config.yaml
n_layer: 8
head_dim: 64
activation: "geglu"
norm: "rmsnorm"
qk_norm: false
bias: "none"
init: "uniform"
init_std_o: 0.0
optimizer: "muon_variant"
final_lr_fraction: 0.0
doc_mask: true
MLP neurons of a small language model. Each row is named by its layer, matrix (gate and up: input weights; down: output weights) and neuron, and shows model dimensions 272-463. Each number is 500 + 50 x the weight over its row's rms, rounded and kept within 0 to 999. Numbers have three digits each. A neuron's up and down rows have the sign that makes its largest values positive.
Before each neuron's rows, "fires on" lists the tokens most often at its 100 highest values on Wikipedia text that the model never trained on. A number after a token or word is its count.

fires on: " in" 20, " as" 19, " |" 16, " into" 8, " to" 7, " of" 4
L5.gate1113:510597515465513421504445516481477368459617455495459486496474443494491571606573504518488440511555485490505433511567351505480526531595526463499470447434526502551609572538508518522633516619587564516531449588470526512528516468553449433513505436420561465562383496467547493499451497556455494512542513518450470384505441558505498561481576486582467546547530516512515446480532468489514529503501481444517523522451416427505573611565494466471510437402522476430489486531496447405427538528457548442499504498511440502528413441540510452543474540520442534558476580479518523551567492462516447558
L5.up1113:527501465485520475446488555509562553476511514457576540462487546472484435487599457565535540435491517574507487430636520523485465471482504489513434564547554524504497489449511432546578508451569529578460571431524465423505364467552558516510573439566467645460539340453554532524488543520450504514405614588571523523571475522575530461593515540474516548520478506473524641532464477509437485540511458524530520473478442562489527542536467410505458604530462453479475551420513427473574464550530588571476469460475440513501415532476482604455536505467438490466452544510494639465482499496476542587
L5.down1113:479538568533529489510540543563451401456506617479398544552459494463567571524504539451427465517542496503501491525496557418491501495552531512480485485456596523466498500532572609491533442543532455456505459524481516543564532480470473499566528543479488409506447437497475532492361481544500436574501558513492513482471508478530486519438490449623408520483500390493539553522545505594482493555521470563486545530504394470490502612465483572536560490487549447531427466527439524564430473422479502495565463516560476500495449409532453504482449534575495405474428557465500450461498417526461506452

fires on: " that" 28, " where" 19, " which" 13, " whom" 5
L5.gate102:516514489593527445517536505460514488401568458450410554485526553456449530452491546529488492480496485535483443506556489533500588433478516536493439547378489471417455497458601389522413479540504524475507477473516517502500506414554590570570517362495480513490443492569434473451477451534461521418474426570503577461533502447508478547550514454558593488493469508463511514477480570452534492494518417506492538433508469501478504570518486462601433475397598524537414470501486481398522487463547513451475492534432601503465466524555534517475500494384485484515512534493547448475456506553552521527
L5.up102:517445520546501632521443439560508482409595395515390536643463445558452669546475533478505456443522494606482563462530555526550548649490463536516600506464508428583497477449523492467511556506476422473532396579462504432421524500454543532545493572501471616347514475482461462391451532583413531406412498488454432511460513473534486512583437455559475484483517529462475472475554424459535461564424493526545515387525489422549478519529519513436520386478449411464526448530581517543555500440592447520579589443498510474571452555557432461459479423442423511539491519474560469517441496450519534465
L5.down102:476578529498529530468497538486454529608443451546573449477503485590501523437453482451528513553462470454435532584500465480438456486606455490559515411582477517494490448533505615554462530557577571557511667408585497481546512510447409414492546431516508494460522507454528415662489596414528505525570503455572500541527517483561510508475502538502410507507520510446551569476505561423535479533498599472482466512405514538443574500492546579451472502459554501520444561531585452531493504487536529437462505494635451448434466526405485572547492612583582473449479605454476509485507513462477464592

fires on: " has" 19, " a" 11, " had" 10, " have" 7, " \"" 4, " past" 4
L5.gate1157:503507601492516454504532567453498450469547478467525458450387567568399525555469519603495414560493501441578558575537539489510489547601444540447488440544475624557492647512517473561417476420462473440598467419473546544405527493495493570484522468471437510506462611466451488562494470548482425470502545480455510508471418382541525550485501472520502398563578501497512480583444495551480482482433488498540574491548546540489478461488497538512632499452379513499513499498505546520522485459494589448467475504504516531504622508558593491498542458477546524397483503489478503540566479534447605461
L5.up1157:457527567577499595413490475376512528475470583417486555531518410469478492504471520517467526482550535597500521528473500474534522441463521431570525562445485478552449540524518549479459451509538460534457484444589618489522528461503458486343622468446460480490462446476573544474529487521483438530500444462432502545510530509481541483426568517521497452507511555492611577461518522504580529443570530460530469478511411449490446515526469502623564553481572451552555473491510430482477545441473485478509523542461449477453518506501592499521541456462512465394482527537468534555467387511511527531
L5.down1157:525482584413468479492496562431512477493549355494504528488519523611502501466430473526483473484603543507479540487401587491455474542525483603455509473540477579521424538505470415484459458458524469485618575492481446490437483472449483432465533524524493532413521443515400492478473453562502494434558463531460416477578473476463479415427572418542539435500500605508521469540424434536361439538489492568451606505510547502402555503501477435514493500472447630486493614458380461505483456455535506460431466519487520512514480623539485542485430509440547548500483553595495456528488563550517456449

fires on: "\"" 37, "s" 9, " used" 4, "'" 4
L5.gate998:527534573456539565439507492531540483514504587638406542468461446421527468448457494478538524501502443546522485513493490433513559422530526554452497482519505537589564582485520479492453545507600547569498431462484370603563511524393520502379538530425508519512428472564450450446403469487507569429486443473516510567469489534519548597550584453459490564529549540522539453455409527520455507494514563408579436507513492544450498465555499490569554470420386392540531555546483513441511503559527487449457551500474549465442570471542498714539553501492512622461500420493500554477520404501446511414
L5.up998:457505479519530471436490471532487531484482565462504549549519487494485401470473415528506416407527512515514466532406448496500527440606465499407583485462548539442494576491461544512462463434537476503463451558572510445504458505513446505471511535435531557550538583407434552513438504474442530456592496555475421555480497488493576552505569549447449515513464532488521557486470552515508510442517542511500524551517487498518590659544452536461615516468437471516523525525483569411527488455501498489539495521531514488542480499560504458475471480501408532535495463437554402591500514412518464500
L5.down998:483390449538518559506536497505548517493465564516471467545520490497512625448494565537545525474547470514456492503350501550542508538438486563488455527512479511523474514493501540443516499502506433436558554517523575413505472626527460454485440475485490513518412605520504417483579493539570586508429532598506564523495463512477414511545515552455520408619475523537519511474493462544484483433486484489453471483484507507621607516505547448479478422517542505536471526474470460519476490412517607561545491423494556473465401530418556450519483565534528471443501489608569572541519506490435549534

fires on: " |" 78
L5.gate934:492527588504500521520469484606519446609465458408536525551453469349452491478618474504475523523475432565498497429615439575484527599452528461550496458417454541485528444449484446536572588446499577517554489480509544598549495550462519519460522481478480493498461457467497629460461484473433498433547564471446532393506476453492519462570451522520410409535460532467489545565497443580497456429530478538479470567485472554461488504403484496567499537540548496487473446487484463497467515522453452579442486469556583514569458411595527525406509535506548510438550467562495456484538484461451483598
L5.up934:530570438525436457522478414529455527481573422495566356532511500376486469381543439574474540496543471525440489538524501534530436533482571496558522539507532465541483494415584541528491512463501466488468613474589567408495586496523502489526431516530544500453451499472520447506523499507525518486458501479521432466523486491510562515517364496503461510431479537437508514498487581515434495581536467511468522546418514594505488510456476408514559460451547426362468545472525437479451568444464489572490543538546491478563520464566497523445494490564472382531621482489529495389377513523544490574
L5.down934:520574495527475405453485424509459373486506501437475578445478485472492522556568582514544498493457522527418531414665493522599615451528553475469493471565466558401442600466495515469577551545507430508517610403520556605476559553518458530470560470498588466549479547511497484509462507514494502479526553430519457543529531494545491489528600536514460541459532545537598525537566482471477509544531441501472373497418576460523472532544523508464478482477470553448477403458472553557527501538498484431419441517439538538486516480500517505493432476533641419508519556459540525596546527416501476448

fires on: " in" 45, " by" 7, " |" 6, " By" 5, " low" 4
L5.gate698:473479538511482519526457543493481440493527515447476541518520503482468503627537532555543558448469519443547514501458508445478493547490562456500475441498574541359553482486533496511458474491566569574541461423537431524507519498567553448504426468456419443572486458492440475483487646489578560597577515509472440512512487481479472465501507548579495524523502481580583542479416544551464499501393454502496464477511568547532537454458523399477404479553466586481519477546390465477481494493556397558572482551599500497502559466585501504497447446565472540407509477445452564615517596555577501497
L5.up698:553520543410498467529444539527551488479510576513498529546544513453421637564529403487569537430468457484541487428642473529503494445436490504432502465537493488418499501392534476512435415544538492449558519496556473472527487469507557436620463551478511554482493417452444504498433602563452512552466572425541544420477459487449481496440401501465516513546508484483556536457455606538496445473539452550476500482486638372502514408539493518515513530483492532529553470570478494453513503560551461476403441543633439440579471507545530470521402415485452529494515486538549488488463517552572471485
L5.down698:474494473522497615483473607436484540462599527539498513478534495570506458609492558523488530465544456473390496528466489487437469586538533493525504489598443440529506571496496499540549502520562504567509447535519439476412476601514495491509519432451523412489585557541579495490489526495570448573558556503476472475516457590492488465473555517418500476513423443516553437501486548497463417532467539512455518455527493539514531464431441479482535492532512480464464525549429496553489461461520508560617463498413547532538500530504473521530492597512496585413469621503418505499496653540551531543

fires on: " |" 59, "|" 5
L5.gate714:473520536463406405488488365470469502489461490442559484427523547495485509534479516521479526504558455486497479424481489539516504373513563477486513439409523586510567473430509555405529508492414468483546536519554491488496514491526473514531446478529506446563497509436490457544450491445514526498496515470416535497435514609441503386508493508450526495528541494555399432517532535479502407491503458572455478504535536475441514544510553547524507534530475558526401473483462517493439487486466506485497454601542472494524615574559552621532424536543521524444545419489459528599462557539535473583
L5.up714:482492453496515486527570514585491540532467443527491589595441522555515491577424367517496540465535508506509531552462524523482457540511457535432446547503540515522477538515555588528540554502566361600480523557527442476511484511458503541555429426474535619536528466516504480452530446415445494543481539506564510486519424528526483522453505530454495515490535572553570539517473627564477519486414461471481423506539529503564520490424571514444453486566430481576425429560548418512584454445550479428601602487487501495395561440437525471546438564477433546494317466453455521428572406498488435527
L5.down714:505489526550558442494509567462470468405571578431528537503580541577440521501626491541555492434488552464463548473423433619525548409483480550444465491506357419460503542449506502430537512466465502530541435488551441496516450484518454469456513466426387497476521471630560535561544532525603478515509526584419502577509460421622445468482397514496436458534489420486496488439523469457435511447449444585499471440461434519430481508532469523416484496445512509421466522582584481485545602582427509537474487573540492603475593538425507511551552536464486551527553506589553542475495505368540468494

fires on: " |" 83
L5.gate250:501447464519529431551498373506512507522552521488491385415554499462457440518555486585433434459497494463428491480620442499480542553460554550515480452506601560473535499435494502489533497492328454434494530452460494496478514496551466505490454496410477553485508571444362451417482583503491493538566515510544478439535466503500466533532501587536464432539474544487427427536517433607537441453509399508491486552472564409510591445463548517470454478509526422466536460525484533576469455515473501547505461505483615480533504415510506410588420548539439409449455606577448467525493529520589388490
L5.up250:536494476483488503525476559442552470451499552530546547495492519549437554433484515535549440534653428485476516421485447598482456499613528551502509409474444519531469522488528545532471525540517489563501484488419562501590555529584483429496483489448473470475494482545486599542547477496541539515487557378511475558453530478515493548585480536478572412529517499371561473478495569478514522530473544499537521468486473472455461544504484453483493548474480472566423517462476473485519553463530553505524503480476457431488447465518509592611427515460474546580584636513438487589537438408575572392
L5.down250:483558465451557479444464466545590556470513563490436499509536515494533504549506405459479524464519619545441439507574491491506511410525446458501504499456537482549482505506525521493504492512510389516557457564569511552575565478577472518540425577518521633464573491482477474467486350495488489475443490522431415468612503481403442399543422447491589501419356507449432616489435558543496473541445529456489425434603568469553512493485484419454533422500545481540561494502416509497561544550481506533499526495401630589510442480477566453572471477496574401479516394524567539457487472502411479547

fires on: " |" 41, " on" 9
L5.gate898:498413519467453540500533459572618473413472563431397471462409479507416562473427473552529515555530549441424400518618482402458547536526489472535498497495605656496485542494494523471492536599522471526488520508548525512513471528471507542450528493449463576521464406516394470430437569444528540533534521550461382523584524536479461566532496452517479536444451506491458516530609480519524421495430450419572487543493454466420477525461569495527475547520531510471453528582388492535535469452562491420521529470506533443479581543505409468564482458505475528389427534492428472457546524496550422476
L5.up898:474465415549474569517580490485435510492539576489547540470431574549474468519500422442561449453494446508507528528489451374465511537403466483507486470469450564559423462587522553404444484498549533509506464458427542547475502522623530483463463514444502533432490482542520571431507557486535552551516546580519562570494456524474442515437513483536505586494477520421459453452515428592495422473495509517467460565471516569522542460494544434518506498521527524543392630443407487527463519416480522457467613546516511514483476559557393520493405407507448522437437561545466528463451522485569500483
L5.down898:559477455447455408527407501473535487403362493561463470470533488494547505483437433556540487531483482567470501435328544535508571556507422401471590565499501552504527502507525468417484466449565460478484496497599502518534572456574511440456370501502470534366540430496522499614464569491468483457540490537527504507530527460542450551494607482442548553455437495536510535504471590498570496555516455537548519427548526612435479581514436514466473528455526499520474475529580509489488460495507469456471456571429446558510487455522556557551520756482472573484431452530499520483464480487513507586

fires on: " and" 68, "," 9, " or" 5
L5.gate671:404496430485471486457596456552530523458479491450577513481443556509588451456564478451457489486401448593499481532608439490523480542474470453510465523481444471502544424444446528564534535613415560574426545546529457468448571541512548514558562464537479425570485550516495522466427574543523594467471374614458508502430471483533473560443484526554453548554480487463568489472522401510578446513554483547551447586518493506502502496523426483445545469524475501494505494497498472445456470489467491515521458451539575477551559475513593512472486479512466606502580484485523524539447561422530557539
L5.up671:500469587484472617487408540525569566486486569503479525500483446506427552579487495499527527497528481479592516514645508541446434521542443488460423458579444600504522441469469550451382502492561452529538523499439461401461470494462587540509455570420572501424415534546505511438490563501596413558536465478474518474483506442564462485503513585558440539479556524476560509494504517482496437515483439486544467475522508347499537426507481435478598491550543516414553464511512564479505367487449598547460469507570443545565463578442502555471482482567512569453546524515462499432505463522544495547
L5.down671:490533461464430547534458503454499509463531476572574537488379457475560459508518545470543542418481533484398494506499492569455557461502473460620510514547567447564465496518498505506549570520510531437479535472455503573440446441522468435508508550471560440597504596495535437612542479464582483487485559514541539509456538525477454492435456456440429497567497506382452469461518521517444515657509483580447465561512489520458526496522511458467469532518535452565456542470477458584475516480456439467519447540448501457439526479494453456540529611465613520458514532537584472465516494499460542365

fires on: " and" 27, " or" 7, "," 7, "en" 5, " has" 5
L5.gate1020:430526540545459359441492463490505503459475465510457446471530438432468469482543448467520470468540542520508435490566482508558556486477495525398484543509562507503449414505496481489518550611540570430418467511567566490531422561442375554444525442522500484536546432396556480511475523479514474528449479432500453475620503544451461442555511540412407455438552454476521454577420432638496469513553514430524465470562371502407433474430596478606488519482412494536530463568519421523553438462457476462461486529531557438478537556344492553514453531426476445548500509481588501492443508491427414492
L5.up1020:511417433642453610476503589503449460451483436515529515448406413525424542580521500480457463514536558552523492481440539549497586486556499577550451493480539524491624517473539419500480527543547478514530460488501468485663517442533507514502562525522518470450496497541461513488458502534397489471511533475434467592439505539456637510490465529572493536508473419586502476430497537483537477432510530483553401563525524514612511487526519560464508362486453554451499547461453503453596434491540512435503584519581428510556517493482535549426538465581509464511555549503420483486500500518494501495
L5.down1020:416541458447532483557514563536518555555532606489500505498467529434603512445523470479626476445519462504444458442422536487448526476497528427454470489608525488555487472503476596461535539483471535569473444471464419519402541532530412464532545492493507438473500534510472520500567418477496502444497488461456463458433489389542475568460539519387604533527522509503418430509550439458573461468469474544429603423504552523510507466558519530551521588442558450568511473514556580487471507528467444522496461512427611460434444510539500476520476624522550473527495514481478547457592498601505488472

fires on: " the" 25, " a" 22, " an" 11, " at" 6, " from" 5, " his" 4
L5.gate258:537540454509466503577589534452474500524449419380457536515495428378449536534518431531585498532477519433520500447607518498484542484480480441553526470480481487493484478551486526484513511524426554558484558579463519526470569512466407447544455501389517433472524485517632501495479525540465444480542449510516588482541504548522519506528427589447522469631552533502421488583576505500453554480509396638432510581497532496460574536460482530565536459459538507422487493575538532459432443500544467588519479475450572523475568458511517439537481490499509520473497552428493470503475538451513564483
L5.up258:448410492472523492512519570500479478514391572384538493467539470439556517570502537545619463530506548527443455552432468457542549489495442540628513533516512498418490546465464529499476426480391490511504497495568501434529579445546505513503537488383485473563481618501535444556461529535423447525508394528534506400546532473462491459595465530559520467527568501542416568545475524568451533504522491525516530562526527506467660449486500416511590495544514518574503403524553541611507520438543486483563477502429488525498465453522541483549572562550471519486585529516541508493476582488563438485
L5.down258:579591476561595475539525613461409561573509457538491430512455427499487474485508522439398459503470558452489530426417465588489519530517492520438574547477533532454491495519472494405433505583518462527495442476452444531452506472418404544525519540531489600543492467494484473578545465462476520558542551496490511488527529537469603438458517523484540526454477489587545454513611506433522512556540539622457400518467490405522543448460484533483496483567527418469475523508544540523497445527550589519538401487458571562516466499580489508434547699565541479460540383503513576543473394524477463564

fires on: " to" 31, " on" 13, " and" 7, " by" 6, " from" 4
L5.gate337:508572439501516485413464528533497514543570491415537495470465477434404556464495459506508473415500561473484495520537524521518498537490440544501529539560512553445470567461522483487550458514497529490572504519403515569487611512498535479493557518497493548536496437473543500588577484594409486532477576479498434528491464397422572448489522501616552426511496510544551473424476462451522542564588486515518469546542450459541451558539477524507504551505435541476462417506444404636529535549512561572493471610408492448528494537542494491512424566525439393509516528439470468434509533474523435442
L5.up337:453413508601566594520537426547488372478483448480510509484437521511537480535400538429511575439515520460511524523478552518514467493510565453566475506502522491489464508564471548475469598514508463545561508542384509458551529463473520525404499409483482452524371395500584513417506428443502471420525572506520523454511543522465434562382500522443600451494549560526501524465472501525479478579531455488563522515481508436489556559470488488498521495523509521501430519486492487579495534541472555435461483454450404403576477512535509490506544541527478529509493583370503554386498529465471543512
L5.down337:594498466491482450471476461524482538490475482471420533499535492471437538506539525516502408501421404519475503461440391508534496523485426534441576427529539558421444507436483434553490418470428570515459524457514524581442529528524437577540507588498597489574494525424369533554484512603450547479405475568490512578448516446465553512541490496601442455496479498538610544476488492442531491473508522529440533490461469506446502503557469524530478525453480495555449393521541424529542506523517466619545550486438540532468488511469524559488547589492387472546485563566419441550455518561509498480

fires on: " the" 32, " following" 9, " a" 9, " |" 8, " of" 4
L5.gate1052:515558560524382459465555387588499521458560450498449493557475502555562507553446428489552521465534404472441436431424562497497517503487470506471503426555507518563441468400489485531550601574442595467472521445472525544531580540473477608431581487463573412452518481468529552538472465516458472480507415488474509614500506520398458614467482540550612518519492493455477555464549507554496449480492500456534563529469493515500426459425514544506543497548491516454499487398486405502577514574461419503516448498467598380449498504507549506569415500449480452437455514511432502527480545548460454477
L5.up1052:510471500523506516551542420431523498457482563461541594477516450628449528485488519508556501508579588463471536472406555560393543456547446531522514425427493498395528526602514551572497480502422524591407470528377496492600476480466511461447509573498489530522508483593564433574506535490469552456560430469512528444553571462474401465496502503490442536573494549412468601472508394526512602546535559463449484517519427466483499466560502546445500513504460445576524481524540429488460518478448577497584506552448540555502518483449496530494451504526423542411549504527504474543527486505407490476
L5.down1052:488582479464548601493486547517476525484451526499472539509455493504615483489522464471459578533377386545547580511463487488630441532459466551446521516519511545626439495477478551495569501402486566542458419482636571464608558425488542418430499398460520529539429632536405509563478483503445529488526536530493471587503514584520477526535444492521446528454473527564525448520489404469438430453506431516514408493418543467468439574488585519556533427602456482539463478506410543528497425504543371478505508496484551535527448472566501564518539500529574403425449578476542544427433487528497582499

fires on: " |" 61
L5.gate834:537551436444507522572383565372471558467445532419512418440479474524467476490558457443511421564492506521531520474577463524530575544540569500484510518492602531481511452506492481558468540501590487528451535509545494504497501496509590532574458563489501503495456541496485486483478561510533446462448527508419537571458502507446525549618373531535438474525553476511480420516526503537509468470529516545508519404501625467485455443548503425427453541423432541515469567565494544560462459431417509539480480446480467513524442498478420484558495494438493468448514445562513502497457477536504419503
L5.up834:493539417408388481527466510498464490565512511422454464503457466526570411461537435461485500513458490487537552465433506518499576461428563577535521440520478496443488408489474424476454553474532472482482357384500455483496474493431478465570517516497493523502475546444440521415452516486463515502500436528481423488504493428554563483561556461496603450592558558478538446556460590460517389477531461521411455433464571571561432487503536474503507495469402481583505444423546527535395509481501523464438481466451577448476534532487520482476587363435501515567546492365442466481412493497486503472
L5.down834:465515445490552351499521546588500472479443477484514496480536420498475526577459572549591422545401510502481432485534467568438467462525494511451451507510468474548462442493482468514501475499596523479504540553486495520499409491491485473543529502542480446446466460467476521527439442573527498414537459503511508483518491532587431416401502563472503616476521450535477507586426456481405517516546433601547462513540381398526496479608525494551486514512603525560503533452486556469470604502505527476544549371524406556509525528492504573504561444543483455559511441562510566482508555528461531631

fires on: " the" 34, "\n" 18, " from" 10, " by" 7, " an" 6, " a" 5
L5.gate890:508458515504488469483582567548426442546506496436512515517479543501449550573475448514518524515462504488532465496610527464491437445474547521432543541450506503485490564508517506521523582549591582480561523467543520530510537455528460539532477534526510459446503532537608460568539511499472524506396516540585564417501450517481531469554479550508520551475586513513581528482427435512519550491464467439603434408503456455472517533485601566501433524458667450551511390513543435384488473460437454453542409422584405566477576608496445510543478486572510584486401512457580532483546465521497495405
L5.up890:487452508472574537441480539569473464541566543433516538421593486485456452566470439533492544420476463543517532542507486518483583567529520471501556504466531503461509560536458508451565535593483460440492497514421494541568616462342379465506480571511459487595473513463520473487581468592577468489404441575488496417522559472420583562496491459548462518500635544494586395492545522557520517461422500458469490481387441501453541430502499558470515504449485506558438545545477526512370567516556542525516470513518484453522485555472551430519562421525455529512473461533517480520508468542398535491
L5.down890:518517448529480557547467475473563483442494522456484577545478468498580537496435413500627429547432477564577568551471399487470480448457525481488543491500520485545433517512429535591490568431396552515536501488511540523476572500502429536562580527491433449492539527377505513469506411533490459475492503545506468597572542437509454544485477527423547470506568482522419509557462523571542481537632559507484526488626476547485482468471553451520452544532549571444489540564546461482499548552477578432435591472513498584530424581489510485494510629529574453519484495409380570413486490520491503515

fires on: " as" 57, " of" 15, " King" 6, " ibn" 4
L5.gate385:519516571469394464670539495504481466518565498423536470455491439546477451600496473416559531491502512551476449510489471536430538552411545483405492536466553544454461516518400396481558479535510478509544500513368475512421485493427458504428578392524461472544649483478484392644502512466346471552554469507519560621464539404524465479492560488525547461474409503559368514504444519459565493602470518420534421534473444506515588509529500473422482538448561481539445424463557432454596498513502463570445517513442564512584499426514535516509538449490429464549582565462477493558526485527529495506
L5.up385:541466521598500509483456563486565482528490470473460562371485336419477481528462505519475501518396546500520524603497489468462465459587404432542541460671554502509533553455439476540523505445417460522521554532514463486500439472547434581564501419542606642421527574491461552589474450509528533452508539494579477531477528495503519498508593448523437500501449453469542534501408454492501512463550558469463465515528451485521516554494561413472474444525483466504521493528526499482526524511537569460511526445384444613487435518478499595581530464541526596514487459517470564442578471457512423435
L5.down385:479536485485547482457479446437428589480481533472580467654517503471519500496497480542480512536436507481459578429322471468587548426473549508497560528464472464493581377536537468479450417536546476379542490515539492565549497453598596423474499519464475463442494583460553429374505525519537602547434473502461535495497546519585584499531429537415534494540491396549519489500595474596478478519453536529481504545475539569448485428478493570370508484506496465469487463562496530549466602512528595478549423520484462496466539421494520413525511642468450463526559430483491526444525533515563502514

fires on: " |" 38, "-" 9, "|" 7, "With" 6, "or" 4, "=" 4
L5.gate510:548415508443489469562493478526400503489548501347501420566517400461543449499459548498577528492486421464517580464476583490463503458555471430474552492492521520433484478519464497552485551456495487514470578485506591526453524431534514458578506344526441522473453551516493488530510407500484567497525483442538525514407550505490471521455497389478472577540425499426539557552502540550493466560454472498532534516492525545502457559489420424518479489437566481537443527455529454420519501469463486473534433604514570432404633576603563440479563448474498397506495478508588424469446493480492554543
L5.up510:517551532461454500449489448506460436521534523490515478577504442455492480487478537492564485518487469548484498509514467444481576499541473338528521546480614529465467551484474514568506521478486466541458570513561501473435560433476520461553484393534532414508449532456500530497484477557413552545570534474560561476537518502453454506490447409473443590498410570440500550455499531538464497480420487439587542602468467612465475516448434537563531403511480467569479532490572528519513491537512527435487458496521464529464551476518591499452528460414470465499496464607481464496538519483587520498
L5.down510:519470498499487445433518504457422536413514447513434498579530516627491524499495544570522570433553491469497549505462554448579539502483506527562539514603493401476455546487464467530447600521560476594516436456558446532396473446573426558513470504568531475511488509473429538470427516474421477464444475554541560520543551557401530568509449569483424534472482507421475493435385603436521462494472470507496417496437533544537508539513546467471454504541492502524568395449536442487543565543470514458568513508549438489379476532493560627488463585564513498578500508498610487463498509573445501497

fires on: "\n" 60, " m" 7, " into" 6, " as" 4
L5.gate13:533426493608523553550570458555436500468491507535499542539533516462477503515426490474499550473502518444575532586550367482490574497543495501460509409448511541470579518557435543509562471473560500527533437515442508515515359517499410475442458511500502417468477530446513490542422451512538583442505502525555420565554531461527526436596494558531456466479581534551350437465445567594483563605538466486465579514451499516562495590516525569502479617451526464471456458495540520540494516461461616513532488470523524484548528522511544505476526454507468502462565498487584509470431556519449464489
L5.up13:395473414487514442405483413474521515544575436468522514398415533412486478594582502478421544520563531501531462443474532559479511512476568571465583520581537508492437531553620434571446457497527506517545508407515441535523527505540462505478450535508467567483501479523483443587572442526497496582520576471438509468356484516435530514532487532517475491464504507432583470561537574508480398470494574530548484513451495440560530572482470569549581507413498471528542545536496514486410475481436518497392547527524440489577488440486489433393561553524525423360489449465566491563552528583529490467
L5.down13:453531515474507548573461532497504523494441536599627571559515548439482431486465462521592560462454483520558492523426453549447541534509448531550458519528526495445464471598545492463508531489525508504462497598465518484527401501445444527541509564480516454503564438486386534513482513440551524536525559488517550516543500509401481492485603511425515572542462535534570541393533548522574443550471481562519570515430513483518376470443454441417506458533534470433569451510550521594427464542500564511584445455571520540443522547541455500526661436448464508523535532539368501487521584471517465543

fires on: " |" 92
L5.gate169:394576535581522524383529527561507480432480539506471548460474447527449556461471551536566471513452555590486511529519494428479457508425463497521571551548598502490451487405570537475488557349493551612499487483424434582577516509453467501531463461571448516508390528446473544431492496545486507506434508526522399493532607483604518538500489443410515518546471541501510535489484438534523495439527491484504569532522472535533533571473440539561524531487545391428461488405499458410517651586424550610441508484546508584518494584519563617557554448523566496522594520502566505550495532598479378465
L5.up169:428468493532412500354525533574545434515516488575507389492517460551459485561463516516548427423543466452481485539539413541528489503470481509473481483486486550520576576418515537520495601474487497412511452442509566443413602583515507587534503555505387566403429436401486483439466522464433498455526543573558444469423508543514503620542520521456554528523514511489480599500561520527527559512535475506535600515546396579546507533538509437534557426472461456556482502472457616562533466557597382540539534491531513442489524518501570501506551540516531497549451517465421457505476530516560503545
L5.down169:468443491493462585456506508523536545461499464452479463471487463453513534459505455467429515531492579504464561524620629506585449547537581501474533524527469498592539542556446488509423425417472392486482440440486509468516402601483564484495433496476500540556532550561447511514423502474497583608465540418452481578528513559437524457495563507551538574529483545580578522470568467531584409414529449539494519564382530347567461536475548551496565562557579483510549479488525418476393550469472570459603498565583515462600418525461547527462533519558538534430519526516475506522547443483523518484

fires on: "\n" 47, " a" 6
L5.gate506:451445556538531646558527433377473622507545498375494442548439448503446521500485460444485572523635454507502385424543475513523470516525474429499510439514510459461482517490422530507478437423511477511392503559532525531503523506417459451445465468462485484463500484500495505558519448510511481587471413462546509405521413536547555453461555453463483489420565623536518526440519540476540518440417588450438439395519436471481478503477495601549559580427559546419481466553452602481536472486459505534502566441481484412496612511434491549625492502412489559516539548438458416518595599536438547498
L5.up506:513420549484520562396403448417368553389525498466412498507482477514510437473435459403504510510608456458417508426540508473450440422613528534583459464518489548443504490502616515427473430521569442460419467471485597484522466533499481503466502520504440510504489429519510421427439553486520525472483562398443486424406459422553523513380589446440497464426482397489506619421571515529452576461512468512612421469528554522560568467533356554537447499414543448489492447446461543505469444594539432571614579470517387541519397510508516458495473569428481598507509483541505460549518511537540507485
L5.down506:456494496546465476431488454498448432552482467444483489379386486473472475565514528533542555441426461486473497432448475556498486522571520496573522432479457495511542516453366590463461566433422527489551505478469555547503511529499468445561512484496549470481583527485462457460469490574491557400474460506536441446482636522434524505477581564530439514416568540417431491493538563446520487510450552477467494546420464461501475567483557524511504509401477470495495543489504411597544479588527516470515477480434546486406482450572506473529545587577455436447489571379483425496557426453459457482

fires on: " |" 37, " a" 9, " to" 7
L5.gate320:389536582446418576480476500600508497398471564604504510521486547547549496467468554515541545518487472504537489587524596547474495412527434607583577406514549474448450574449490449586538439538447434529595562553501584545510494425520592493527451507575469442518428459459535579474449558514548620465581482460506506457564520460440454423363448466427502484524459554513479568544498481447569571519478430511606563530494479481509467522484520568491506501516499585525554461513508544528550558475466393523522432503495485478558521464455523511519446488499433450580536449604480442475544510423515500413
L5.up320:509541447466475545513489471522527544558522558458463511431466513486536438439484525444542517555609543550502581494548342530499425428515435452503492518477509504577525514563546439520471395607558508574473543507496517465535464528488565502548431524425553483499544591558544523561400553586447529530497470500533555474460513517486477576419457505480481533421506525455490513499544498461528481528511460493494612456455559405596469398543455513417470554453606451690519451453425421470470511511465480527452423423404626519488500515525572540533475533437373492636493598506450457457447590483473556407
L5.down320:478470438569504426429510539482419422545410481523434498562447484521435498480386562583459502410467530392532488428490514504540580582493438437503485562454522428545448513450515580388524471501516541424482440473457490520440502481500468503560475569558562488407387562570563561443480502514558483472484500563533471497566473552568486477519473373418496555485558505503498490486507449556469521475562551421501553503431397502506433433542517486495518514503518485440424477441434615554544506479531446532529616567500450475440456523532500561477443542556518527452457483614471526414473502452436509519